{
  "n_layer": 11,
  "n_kv_head": 2,
  "head_dim": 64,
  "vocab_size": 1496,
  "norm_place": "pre",
  "qk_norm": true,
  "tie_embeddings": true,
  "optimizer": "adamw",
  "lr_mult_o": 0.604,
  "beta1": 0.9,
  "lr_head": 0.0063,
  "decay_shape": "sqrt",
  "seq_len": 128,
  "steps": 10694
}
MLP neurons of a small language model. Each row is named by its layer, matrix (down: output weights) and neuron, and shows model dimensions 160-255. Each number is 50 + 10 x the weight over its row's rms, rounded and kept within 0 to 99.
A block is one neuron, or neurons of one layer that tend to fire together. After each block is what it responds to, as a language model described it from the Wikipedia text at the highest values.

L3.down230:61 51 46 61 44 44 57 41 57 36 67 57 37 37 53 43 44 46 53 47 44 44 65 57 50 52 44 51 64 37 32 38 28 59 34 45 61 55 60 67 50 50 51 62 56 26 44 54 56 47 62 24 45 48 53 56 57 67 46 66 50 55 41 38 57 44 42 55 35 54 57 43 47 60 29 46 51 54 53 37 49 59 53 51 51 60 57 44 63 26 52 64 38 52 29 62
L3.down468:44 45 40 33 47 60 63 50 53 49 56 49 46 60 48 59 51 50 63 56 66 47 50 64 40 50 64 44 39 42 49 56 40 55 48 53 47 38 50 67 38 48 42 50 39 51 37 59 43 39 44 41 61 36 46 61 61 42 28 72 37 61 61 50 61 54 56 46 67 56 56 51 48 55 45 46 38 40 45 40 69 56 53 51 48 39 44 54 48 56 65 41 58 63 57 46
L3.down504:50 53 49 67 50 54 41 44 47 52 48 52 47 61 46 56 53 30 38 36 55 62 44 39 54 61 53 44 61 52 40 34 51 55 52 50 25 49 49 53 60 43 33 49 55 58 60 48 45 63 40 46 54 57 51 55 64 48 56 59 63 41 35 49 53 52 47 45 51 47 48 36 45 43 51 51 48 54 60 66 40 49 59 42 48 41 45 51 31 61 43 53 70 71 61 48
L3.down506:61 28 42 54 70 72 42 48 49 55 44 57 66 50 28 62 48 48 23 52 52 53 38 52 45 49 33 34 56 37 49 42 43 47 62 48 63 61 39 42 58 68 51 61 62 53 61 51 58 47 48 29 39 70 55 44 45 44 36 52 53 39 25 50 49 43 42 36 66 41 61 71 52 53 56 49 59 61 41 39 46 59 49 67 34 49 39 52 51 53 61 40 38 62 44 56
L3.down562:39 45 64 53 48 47 51 46 51 55 46 56 49 61 44 46 64 54 45 55 37 63 58 50 36 54 69 54 70 59 54 39 37 58 54 52 38 54 28 51 40 46 46 47 48 49 54 45 40 49 40 30 41 59 52 48 44 69 45 56 44 43 59 54 64 54 64 32 48 31 29 47 45 57 32 59 35 45 41 62 41 55 57 47 42 54 51 45 47 45 31 52 50 70 51 48
L3.down585:49 48 58 45 49 47 26 35 42 54 44 71 50 60 76 37 35 47 32 46 56 42 51 46 63 59 49 57 50 57 54 31 67 61 59 45 43 49 43 50 45 51 45 36 36 56 50 47 53 45 39 58 52 63 26 50 29 66 46 58 47 49 38 55 58 68 63 53 55 43 55 52 57 64 50 54 58 48 39 64 42 47 56 53 60 51 74 49 39 62 39 40 60 43 47 45
L3.down593:34 52 53 29 45 37 47 54 58 42 51 57 57 36 59 39 66 64 39 48 61 37 53 53 58 51 68 47 50 59 73 40 52 50 37 50 59 55 43 34 47 56 42 48 53 46 46 57 37 50 59 43 36 49 52 48 54 43 62 58 52 40 57 65 46 57 55 55 36 38 40 63 51 41 69 48 48 64 60 44 54 55 48 50 51 47 61 50 63 51 47 50 42 47 31 43
L3.down629:59 50 41 64 39 62 61 55 41 49 52 53 45 52 64 67 56 53 37 49 57 54 59 62 60 34 61 37 69 36 64 50 56 51 56 43 47 68 60 47 55 58 47 47 37 49 60 56 51 54 48 28 55 41 49 44 41 54 46 50 48 54 47 50 40 42 42 62 50 55 47 47 57 36 51 62 69 54 36 48 52 51 75 60 56 56 57 67 43 39 58 48 18 57 61 44
L3.down657:45 65 67 53 44 44 41 46 45 57 57 34 52 41 70 61 46 45 44 38 51 37 60 57 59 25 60 55 42 63 39 36 54 71 58 40 60 56 52 29 45 57 54 52 47 43 36 56 47 39 57 64 47 67 40 40 39 34 69 45 43 63 42 64 50 44 54 45 31 39 60 50 69 29 47 44 53 46 48 47 51 51 60 48 74 50 47 54 46 59 44 42 56 64 58 30
L3.down665:42 48 66 50 56 35 48 44 51 40 41 45 43 58 42 43 50 54 50 60 59 67 53 53 53 50 65 45 35 62 38 58 46 56 62 57 37 61 54 47 49 57 59 55 52 39 53 76 48 43 61 33 56 31 45 45 61 43 57 36 44 54 64 56 45 62 68 58 44 53 51 55 51 51 46 71 57 50 41 64 34 60 60 53 45 43 57 46 55 55 49 37 51 57 63 41
L3.down730:65 45 52 55 61 43 51 48 44 53 55 41 54 52 55 60 64 60 49 52 49 48 60 62 68 57 39 49 40 45 40 49 48 67 63 35 51 54 51 60 34 53 32 46 49 51 45 66 58 51 51 45 56 51 49 57 41 55 35 48 60 42 72 22 59 32 58 35 71 46 50 53 46 62 64 68 48 32 47 49 62 44 38 60 67 43 58 48 53 47 51 57 44 51 42 59
L3.down836:46 48 41 59 43 60 40 55 58 47 44 32 54 32 59 38 61 35 66 47 47 65 59 66 53 56 59 60 44 59 31 43 47 48 51 54 50 50 57 52 54 49 59 52 46 58 50 62 69 49 32 48 49 60 57 43 48 61 56 56 37 53 34 56 38 60 45 42 52 39 36 57 56 56 47 46 54 46 58 61 44 52 54 50 58 41 31 57 34 54 53 44 72 55 62 55
L3.down872:56 56 43 40 52 40 54 49 56 42 32 45 51 54 43 53 54 40 51 63 42 46 47 77 49 46 52 39 40 48 62 38 37 54 42 43 54 55 57 64 60 65 65 48 40 55 42 68 39 39 52 55 35 42 50 64 61 31 55 74 31 56 68 65 49 57 40 46 49 49 57 38 38 54 39 29 51 53 44 48 45 55 59 43 58 61 47 43 51 56 56 49 53 53 49 67
L3.down873:58 55 55 58 34 58 41 31 42 63 47 56 44 44 47 60 47 51 31 46 47 50 67 38 44 50 68 56 57 56 38 41 42 69 36 59 40 64 58 55 48 57 45 41 33 60 57 43 59 37 44 48 39 69 63 45 44 55 63 53 47 50 42 42 46 46 43 61 41 39 37 40 52 43 53 60 68 34 49 61 60 71 47 30 52 51 48 36 56 57 44 29 79 62 52 40
L3.down891:55 47 65 47 33 52 44 47 58 63 24 51 52 42 49 42 39 54 45 58 73 55 48 49 47 58 34 65 49 53 35 56 55 34 51 58 35 66 42 50 36 50 28 34 66 43 41 41 36 57 44 36 57 28 50 55 41 50 69 42 48 60 72 41 57 41 57 38 43 54 60 43 50 34 57 58 49 44 39 40 36 57 49 67 60 40 41 53 35 61 64 53 36 46 53 63
L3.down1015:52 49 58 54 62 62 46 61 45 46 53 57 37 42 62 57 41 54 35 50 54 51 33 58 49 58 72 58 62 70 34 53 40 57 61 45 39 35 53 50 61 47 57 55 38 46 53 52 47 44 56 51 61 51 67 43 69 54 47 71 50 57 40 66 44 42 45 53 43 50 48 48 62 37 27 38 27 48 47 32 36 56 53 49 58 57 38 64 42 56 33 39 73 68 53 57
Description: Nationality adjective endings

L8.down712:61 46 65 52 58 57 32 67 56 64 27 35 65 66 52 63 45 46 24 57 60 51 43 38 49 47 39 54 59 47 57 44 59 40 41 40 53 57 45 55 53 30 43 65 48 58 44 41 58 41 27 50 46 46 42 44 46 65 69 44 42 51 56 47 40 46 48 47 48 69 41 44 45 56 56 43 33 40 53 49 39 49 57 54 63 47 54 40 57 60 63 41 16 39 51 29
Description: Predictable mid-word fragments

L3.down165:41 35 57 51 55 42 44 40 49 46 50 49 46 39 56 69 59 70 37 51 55 53 69 56 32 65 45 39 60 55 33 55 59 48 49 52 58 64 50 60 60 59 45 38 39 56 59 56 36 61 64 53 41 41 57 61 48 51 46 55 34 62 38 52 32 34 66 62 71 55 46 49 47 34 65 55 60 25 43 39 43 63 57 43 56 61 30 63 54 50 51 45 46 56 35 38
L3.down235:55 46 41 48 34 74 45 44 53 56 38 51 56 47 70 57 57 65 33 40 51 34 57 49 40 70 38 60 53 47 60 54 49 51 54 41 44 56 54 28 46 44 38 45 28 55 60 37 45 27 70 56 31 49 53 42 42 69 42 56 53 43 64 57 56 47 35 38 63 55 57 67 51 45 62 45 65 54 45 43 69 70 70 41 69 65 67 47 62 62 44 56 33 39 54 60
L3.down267:45 54 52 25 56 59 40 50 61 57 37 60 42 56 48 42 44 59 41 48 60 58 50 59 48 57 45 64 56 56 58 39 61 47 57 42 34 47 38 57 63 54 46 45 31 41 63 60 54 45 65 48 39 55 38 47 57 50 54 62 24 48 51 71 58 53 51 33 48 58 51 44 48 37 53 52 50 47 63 35 56 45 66 47 70 65 60 61 47 50 54 53 36 53 51 43
L3.down269:56 55 55 31 61 45 51 32 62 41 60 53 52 53 52 79 51 45 63 46 57 53 51 47 40 55 65 67 49 49 54 41 55 40 47 65 59 61 54 47 36 65 41 50 38 36 36 41 54 67 57 59 46 46 58 57 44 46 45 53 44 52 60 64 55 43 57 56 56 70 66 41 57 31 38 53 69 41 49 45 61 72 62 45 54 67 37 40 36 53 47 71 47 63 56 44
L3.down361:40 22 64 62 43 47 49 41 40 39 68 48 65 49 57 72 60 58 55 52 60 66 53 43 44 58 46 60 59 56 61 47 43 76 60 60 37 29 55 56 68 42 48 53 43 48 49 43 54 60 40 68 62 41 64 68 44 53 53 42 32 57 32 38 31 50 58 55 52 65 49 56 51 52 27 57 63 47 44 41 66 73 50 54 46 52 48 41 44 49 54 43 48 49 40 46
L3.down382:56 21 55 52 61 60 46 63 67 54 56 41 40 54 63 46 38 41 47 26 50 57 51 60 54 63 40 53 45 70 50 36 49 48 52 54 62 60 50 67 46 40 50 53 52 53 55 54 60 57 57 58 31 45 57 55 68 63 42 53 40 39 43 57 37 51 36 50 47 57 75 41 53 60 48 47 51 48 44 51 47 48 57 43 53 69 28 56 40 39 48 67 34 62 60 53
L3.down502:70 49 39 45 52 59 53 29 51 43 48 75 32 52 69 50 42 35 44 38 55 59 60 29 63 50 48 43 48 55 50 47 43 66 58 88 52 49 49 51 42 45 46 47 56 64 44 59 33 54 70 65 32 61 50 53 58 45 52 45 46 43 55 47 36 52 51 46 57 40 42 43 60 46 16 65 39 54 38 52 62 68 57 56 45 44 41 39 45 40 44 58 39 42 57 47
L3.down531:52 33 55 46 35 63 53 42 41 50 45 46 59 45 65 73 46 51 45 49 46 54 59 48 53 67 74 54 59 42 42 57 62 63 88 49 60 43 46 68 49 40 50 48 44 49 48 42 63 54 43 49 54 52 59 40 58 52 41 47 43 55 40 53 55 54 42 60 26 28 54 53 53 45 44 53 63 48 60 66 55 47 56 39 58 67 45 50 31 51 50 60 33 53 32 41
L3.down639:61 61 37 53 62 55 37 47 41 54 53 51 37 64 49 51 59 49 38 44 62 51 53 29 44 49 58 47 42 39 45 51 41 51 63 42 41 42 46 57 65 55 37 60 49 54 50 44 47 54 43 49 59 44 66 47 35 55 34 46 61 28 39 64 67 58 60 28 54 44 55 48 49 57 80 70 49 29 62 54 55 56 46 52 65 60 49 37 44 53 45 63 59 36 62 24
L3.down640:54 53 58 50 70 46 53 42 60 44 52 37 41 54 59 69 33 50 57 42 61 38 35 49 42 58 53 44 34 76 57 59 50 48 54 47 42 32 57 56 62 67 61 55 43 49 39 42 38 42 44 59 85 61 46 42 52 43 51 61 43 42 63 64 54 61 52 52 50 39 43 50 50 49 42 55 53 52 48 52 56 51 61 57 49 59 59 56 61 39 61 50 48 38 52 47
L3.down668:40 38 63 28 45 47 56 42 28 48 54 52 63 46 62 42 62 63 52 40 60 60 46 60 37 63 55 51 34 41 56 52 44 32 52 73 41 49 45 69 57 37 42 54 43 43 56 51 42 56 67 53 50 49 52 66 66 48 46 59 34 59 50 47 41 51 45 35 48 72 58 62 57 36 24 62 60 54 45 47 58 57 66 48 60 63 23 62 69 67 73 52 43 59 49 27
L3.down677:62 51 48 60 38 50 48 23 57 48 58 65 65 49 74 68 41 58 42 47 49 39 45 52 40 69 51 49 45 39 44 50 63 50 39 55 48 48 43 53 37 36 54 38 41 31 47 40 42 57 51 66 54 56 39 52 46 80 49 44 55 57 60 47 62 51 37 61 58 37 39 66 54 47 42 50 42 55 33 55 35 66 48 40 56 64 45 50 47 40 54 38 55 59 45 34
L3.down701:50 60 40 33 54 40 49 55 42 46 51 39 44 44 76 69 40 49 43 56 64 48 48 52 52 81 47 51 45 48 40 65 54 47 47 59 62 50 58 51 46 46 47 51 63 50 57 50 61 59 59 58 41 50 43 60 27 60 35 48 38 62 38 56 57 46 53 52 62 57 43 53 63 47 48 38 39 51 47 45 56 63 59 34 49 62 56 49 41 57 58 42 36 53 50 47
L3.down727:46 59 44 37 54 38 52 44 49 41 62 52 44 39 47 54 39 51 54 39 53 42 48 42 22 69 41 58 48 38 61 45 49 36 42 58 42 48 35 43 47 43 37 52 58 56 28 43 50 56 66 54 56 41 40 49 60 51 54 47 63 41 56 50 64 55 49 47 58 48 48 62 51 59 49 39 45 66 45 69 61 42 46 55 57 57 53 40 47 45 40 60 62 50 60 63
L3.down857:54 44 51 47 67 60 61 45 56 62 47 61 43 49 58 55 42 46 57 46 68 44 56 59 30 46 43 40 57 49 53 41 40 55 45 26 71 60 53 47 61 52 56 30 71 54 53 60 55 57 32 41 32 55 42 58 34 52 41 62 45 53 49 37 50 34 59 38 39 63 54 43 49 49 44 43 61 47 30 73 68 38 47 49 30 54 43 50 39 52 50 57 49 45 36 68
L3.down953:38 43 51 41 57 26 48 33 76 56 39 60 45 39 54 31 37 65 64 48 62 57 63 42 42 41 57 50 35 51 53 58 69 41 53 41 44 48 42 41 45 68 61 26 49 45 36 62 65 49 61 51 41 43 47 54 61 55 41 55 37 61 50 64 58 59 72 48 41 65 58 55 52 52 56 45 70 46 42 67 32 62 33 38 51 64 57 36 48 44 55 30 50 65 41 29
Description: Post-subject verb or adverb

L8.down359:49 51 24 55 44 60 27 47 61 56 57 32 56 64 54 69 52 59 65 63 56 53 39 52 57 55 64 56 41 48 60 59 56 49 34 56 39 48 33 44 62 42 41 59 47 50 49 43 49 41 52 46 53 41 52 57 54 57 49 39 58 59 66 50 44 33 33 72 61 55 52 54 72 38 36 62 45 48 54 53 58 52 51 48 44 61 33 56 45 42 56 38 34 48 46 60
Description: Foreign names in sports lists

L3.down4:57 33 62 58 49 54 67 36 57 48 46 55 36 72 60 48 65 62 42 50 42 35 78 44 52 57 60 46 63 35 46 45 56 48 33 52 51 43 59 61 43 60 52 48 60 52 67 20 63 61 58 39 52 56 49 51 46 51 60 40 31 35 54 23 37 55 56 35 53 46 46 59 49 40 51 35 64 47 52 42 46 38 35 50 44 76 51 55 54 49 42 44 26 62 62 35
L3.down24:51 57 64 57 39 42 36 58 59 48 64 50 28 59 47 39 57 36 40 48 43 45 56 26 65 51 37 36 63 67 50 53 56 39 59 55 49 67 46 52 52 48 40 51 51 48 40 52 49 65 60 38 53 65 61 20 73 62 38 50 44 45 52 53 43 58 46 39 55 61 43 36 48 51 72 48 55 54 40 49 56 47 49 52 36 46 38 60 51 57 54 53 40 46 54 64
L3.down68:44 50 44 46 58 38 46 64 35 60 45 36 51 48 57 45 39 39 50 53 41 45 38 59 47 53 33 48 32 69 43 42 47 42 60 58 58 43 42 60 53 50 48 48 66 36 55 65 31 47 44 60 59 60 40 41 67 39 44 49 60 63 62 69 46 51 40 49 48 65 44 54 50 42 38 56 34 39 60 48 49 54 46 42 68 65 51 54 57 54 53 52 19 52 26 45
L3.down169:46 44 44 49 57 37 53 47 42 59 46 59 37 62 51 53 50 30 74 58 65 59 52 42 46 49 63 37 45 44 74 59 78 66 51 63 72 48 53 63 36 54 35 63 42 55 34 54 45 39 45 47 58 47 43 50 46 51 36 48 60 42 44 53 49 51 43 50 37 62 61 38 51 58 50 47 53 41 53 62 54 54 71 40 60 44 49 34 50 53 60 36 45 32 47 48
L3.down284:37 46 51 41 59 57 67 67 46 38 38 40 42 75 34 40 40 45 76 47 39 50 49 73 59 49 42 29 41 57 71 52 48 48 66 60 47 61 56 49 47 45 42 56 65 52 49 54 43 42 55 54 49 45 47 69 49 42 47 37 54 51 49 66 54 70 40 49 57 67 41 49 53 57 50 55 48 48 31 67 46 47 50 28 37 59 51 40 52 54 43 39 24 52 43 47
L3.down324:66 43 59 47 57 26 45 50 41 50 42 58 47 69 46 43 61 61 57 41 47 65 55 54 54 57 56 42 40 46 59 53 50 48 46 38 45 68 64 51 59 55 40 52 57 60 49 42 72 34 48 50 42 45 55 63 40 66 63 38 50 49 48 60 58 35 47 44 47 64 65 34 48 48 55 52 59 53 53 47 46 54 47 57 60 40 43 55 52 59 59 60 31 43 36 48
L3.down332:59 49 70 48 60 54 51 45 46 43 42 56 44 56 55 28 48 59 44 51 44 50 33 49 56 60 51 49 49 51 61 56 41 50 68 52 64 59 53 31 31 56 47 48 56 32 50 60 55 57 51 47 53 66 42 70 47 45 61 48 49 58 62 33 55 52 62 46 62 61 51 68 56 67 46 47 49 62 40 33 42 56 66 62 41 53 50 33 39 62 36 54 34 33 54 57
L3.down342:37 46 72 48 45 44 57 63 55 50 55 53 40 48 39 37 51 43 39 70 43 52 50 42 51 57 67 62 56 56 50 34 66 44 55 42 37 70 47 52 50 38 56 48 59 43 34 42 46 51 33 65 52 55 42 49 39 68 51 59 49 51 44 67 43 45 39 55 69 60 57 53 49 66 66 45 58 34 46 37 67 58 54 39 53 39 66 48 46 32 55 43 50 45 63 45
L3.down360:37 57 52 67 51 51 31 38 47 61 62 44 46 64 51 64 37 47 48 42 60 58 54 38 71 61 44 52 47 39 54 51 40 54 49 23 47 63 41 48 54 58 46 51 62 50 53 62 60 31 43 51 62 46 45 56 62 47 40 60 37 36 38 49 28 53 55 42 43 51 32 47 48 60 47 48 58 45 49 58 54 49 45 50 61 49 50 51 63 48 30 59 41 35 50 46
L3.down652:44 65 51 48 51 42 51 47 65 49 37 56 58 44 64 36 37 53 49 53 51 58 47 39 50 39 63 33 50 63 37 41 48 46 50 57 45 46 46 42 54 66 49 49 37 48 43 61 34 53 49 45 69 58 58 50 57 40 49 62 58 51 57 53 36 63 32 55 41 43 52 52 49 49 44 48 69 57 47 43 63 48 56 18 56 45 59 45 50 68 39 48 31 39 51 59
L3.down656:29 38 55 61 51 49 61 61 62 46 44 47 44 45 62 53 47 47 43 68 67 63 55 54 40 40 42 48 53 40 48 41 44 47 57 44 59 42 57 56 40 38 55 66 62 41 72 66 61 75 38 64 59 54 43 55 46 45 48 32 50 57 59 37 52 57 47 36 46 63 53 48 58 59 54 66 53 55 55 52 61 68 43 52 55 46 37 61 50 63 32 42 29 50 43 48
L3.down695:62 33 63 49 66 43 52 46 48 48 56 48 45 31 50 55 68 64 57 44 51 43 45 55 66 48 35 38 57 50 46 49 48 63 32 54 66 65 61 39 57 64 53 39 43 60 58 70 41 42 54 35 47 47 69 60 38 39 40 53 68 43 52 60 51 49 58 49 44 54 45 42 47 51 60 35 41 56 41 62 51 54 40 39 45 61 42 50 51 65 36 54 33 65 49 45
L3.down713:43 59 45 49 44 53 55 56 49 55 31 48 50 44 50 44 54 49 80 49 50 68 58 41 39 26 56 43 35 48 50 57 52 42 42 56 60 55 38 52 86 53 40 50 56 51 59 47 64 66 44 58 40 32 43 48 33 39 48 59 48 58 52 47 39 39 33 58 57 56 69 55 48 43 50 62 54 60 65 47 33 60 44 38 67 53 44 58 37 47 62 55 55 36 48 37
L3.down822:42 60 30 48 53 60 80 49 49 35 47 52 47 59 66 34 60 49 59 57 50 59 68 44 61 53 55 52 40 42 38 72 36 28 47 51 57 28 43 52 52 43 58 28 25 51 54 47 68 65 55 52 59 51 45 55 63 51 55 49 46 49 52 55 42 57 52 66 60 48 53 45 43 29 50 48 47 49 49 44 65 42 53 36 58 45 45 56 36 38 52 55 50 59 50 69
L3.down920:41 48 43 62 53 53 46 56 54 30 63 53 44 47 70 49 42 55 50 49 51 33 57 49 53 56 58 44 56 48 64 61 33 64 39 70 58 50 46 57 33 36 49 47 44 57 44 48 54 54 52 64 34 47 55 49 67 45 47 64 47 61 39 39 47 59 35 45 50 49 50 36 51 45 66 58 58 39 57 55 59 36 39 53 42 48 49 62 39 52 50 64 57 45 63 44
L3.down961:34 55 50 39 55 52 43 41 52 52 56 32 49 28 46 44 49 35 48 54 41 75 60 43 58 45 53 60 60 50 40 49 50 57 51 42 61 56 55 47 26 45 50 46 59 50 39 39 47 48 61 48 56 54 56 48 73 44 60 55 62 38 79 59 50 71 25 51 29 42 42 51 56 63 42 42 52 43 41 57 49 47 63 53 65 43 55 50 40 45 47 47 30 60 53 41
Description: Place-name word completion

L5.down194:35 40 59 70 37 55 51 47 67 31 35 53 55 52 34 38 38 40 62 54 50 48 50 54 50 61 43 62 43 38 37 56 58 46 53 54 42 53 50 43 40 55 59 70 70 38 56 51 40 41 81 47 53 27 41 46 57 52 62 37 48 68 49 38 36 45 50 64 50 39 43 49 62 58 45 64 52 34 40 40 60 55 54 64 51 50 71 48 45 73 35 33 40 50 49 56
L5.down201:38 49 56 74 48 75 33 48 31 41 65 49 43 47 31 49 47 62 50 48 50 56 52 47 44 65 53 43 50 57 35 53 52 60 53 48 29 62 47 46 49 69 49 41 49 40 49 42 58 53 53 52 62 43 54 60 51 38 33 46 48 35 47 50 63 64 50 40 59 41 50 36 52 41 51 39 51 57 30 61 56 50 52 67 27 37 45 48 59 55 41 44 41 61 43 45
L5.down679:46 58 34 48 41 44 51 55 49 58 57 34 63 59 32 52 56 61 47 40 48 40 46 40 47 27 72 65 36 58 51 64 59 59 47 40 57 38 52 47 51 58 50 43 52 50 48 35 47 45 54 66 45 48 51 50 57 39 68 50 65 55 37 28 55 52 64 67 74 36 64 61 41 35 60 38 69 37 36 63 45 67 45 48 52 57 45 45 53 51 54 50 62 25 54 61
L5.down780:67 32 53 33 49 51 56 60 55 37 52 60 43 67 47 53 35 43 49 47 34 57 55 46 41 60 64 39 35 51 41 60 58 69 53 49 59 58 48 33 64 49 64 48 54 44 52 46 59 50 40 56 39 49 50 49 26 56 49 58 49 41 51 58 42 52 40 38 51 46 40 43 48 43 41 64 66 54 47 56 56 44 57 51 39 55 59 60 50 65 41 48 80 51 40 38
Description: Possessive determiners before nouns

L5.down313:34 64 46 54 50 60 56 39 46 57 56 66 56 34 39 48 44 58 49 31 58 63 41 55 49 52 59 43 56 35 57 42 64 45 49 55 37 66 71 60 59 57 44 53 37 50 26 49 42 48 48 69 49 55 45 39 53 42 60 43 50 47 35 63 58 57 51 44 62 30 45 65 41 56 59 40 51 41 48 49 64 33 54 47 82 45 55 38 35 62 77 54 53 62 63 55
L5.down395:45 48 65 62 40 47 50 42 45 63 57 59 53 61 54 53 63 50 62 42 43 41 71 59 41 40 63 54 45 49 58 42 52 57 55 54 72 40 30 36 37 40 40 40 46 37 44 29 51 69 48 52 41 58 50 44 56 68 50 57 49 36 60 39 60 48 45 49 65 61 50 50 52 63 45 57 49 58 49 18 44 36 54 58 58 60 51 44 38 36 48 56 31 79 47 52
L5.down708:47 33 59 48 61 32 41 56 56 45 46 59 54 54 45 43 64 46 23 67 57 44 41 50 62 47 61 58 61 65 47 55 62 67 57 42 58 54 36 47 41 60 48 45 42 56 60 47 44 54 55 33 52 32 37 53 26 48 55 55 35 49 62 72 50 50 61 53 41 57 49 52 61 66 56 52 59 56 49 44 41 57 55 40 59 35 36 35 39 65 43 40 16 54 48 44
L5.down835:55 34 40 40 42 48 45 59 56 47 47 43 48 59 63 59 57 47 41 39 49 35 59 44 44 52 65 55 59 48 44 56 60 62 49 44 55 69 37 48 63 50 61 47 41 52 48 52 37 54 58 46 41 56 55 57 45 59 43 53 45 59 57 65 37 44 49 67 54 47 35 45 48 40 56 31 52 39 49 44 28 46 44 51 49 47 46 43 31 36 42 55 48 51 61 49
Description: Past-tense verb endings

L5.down18:58 41 35 65 47 41 59 57 50 49 45 46 43 57 35 35 42 40 47 36 58 32 61 40 43 48 46 48 56 23 45 72 55 38 38 63 44 56 45 44 39 42 34 58 50 57 51 47 49 75 51 59 51 51 58 54 35 61 58 55 45 52 43 64 56 55 49 55 46 53 40 60 48 44 54 50 41 32 64 57 69 43 56 56 42 48 60 31 40 52 50 55 41 57 73 58
L5.down139:73 57 45 63 36 48 41 31 65 27 60 44 34 57 63 55 51 57 57 36 32 61 46 59 38 59 57 48 56 54 66 64 50 55 47 36 41 65 66 66 61 67 51 49 46 40 51 45 45 51 52 44 27 43 70 44 51 35 29 47 61 37 36 45 33 55 59 25 48 43 44 51 46 47 56 50 50 41 34 52 33 61 41 46 45 61 62 31 49 51 58 64 47 48 64 38
L5.down557:55 55 61 59 24 64 45 43 30 40 73 69 45 52 61 63 46 64 27 59 58 64 57 49 41 31 47 44 53 54 49 52 61 49 61 49 32 41 27 52 34 46 39 41 61 45 50 49 26 46 53 49 53 52 51 48 50 50 47 28 45 50 66 50 42 40 56 58 52 55 42 55 46 46 53 55 50 42 48 48 68 44 71 64 37 56 51 62 54 71 45 54 39 55 35 60
L5.down709:39 40 51 37 32 42 41 52 57 51 61 51 70 48 50 42 41 57 33 66 36 56 37 44 46 38 66 36 51 60 42 49 48 60 56 64 41 37 53 61 56 47 33 37 60 51 58 64 62 76 52 43 48 57 54 55 47 51 38 53 61 40 54 55 42 46 43 42 74 59 62 40 28 61 47 54 56 48 30 52 50 44 48 43 64 62 44 60 35 71 58 69 00 46 53 28
Description: Wikipedia heading closers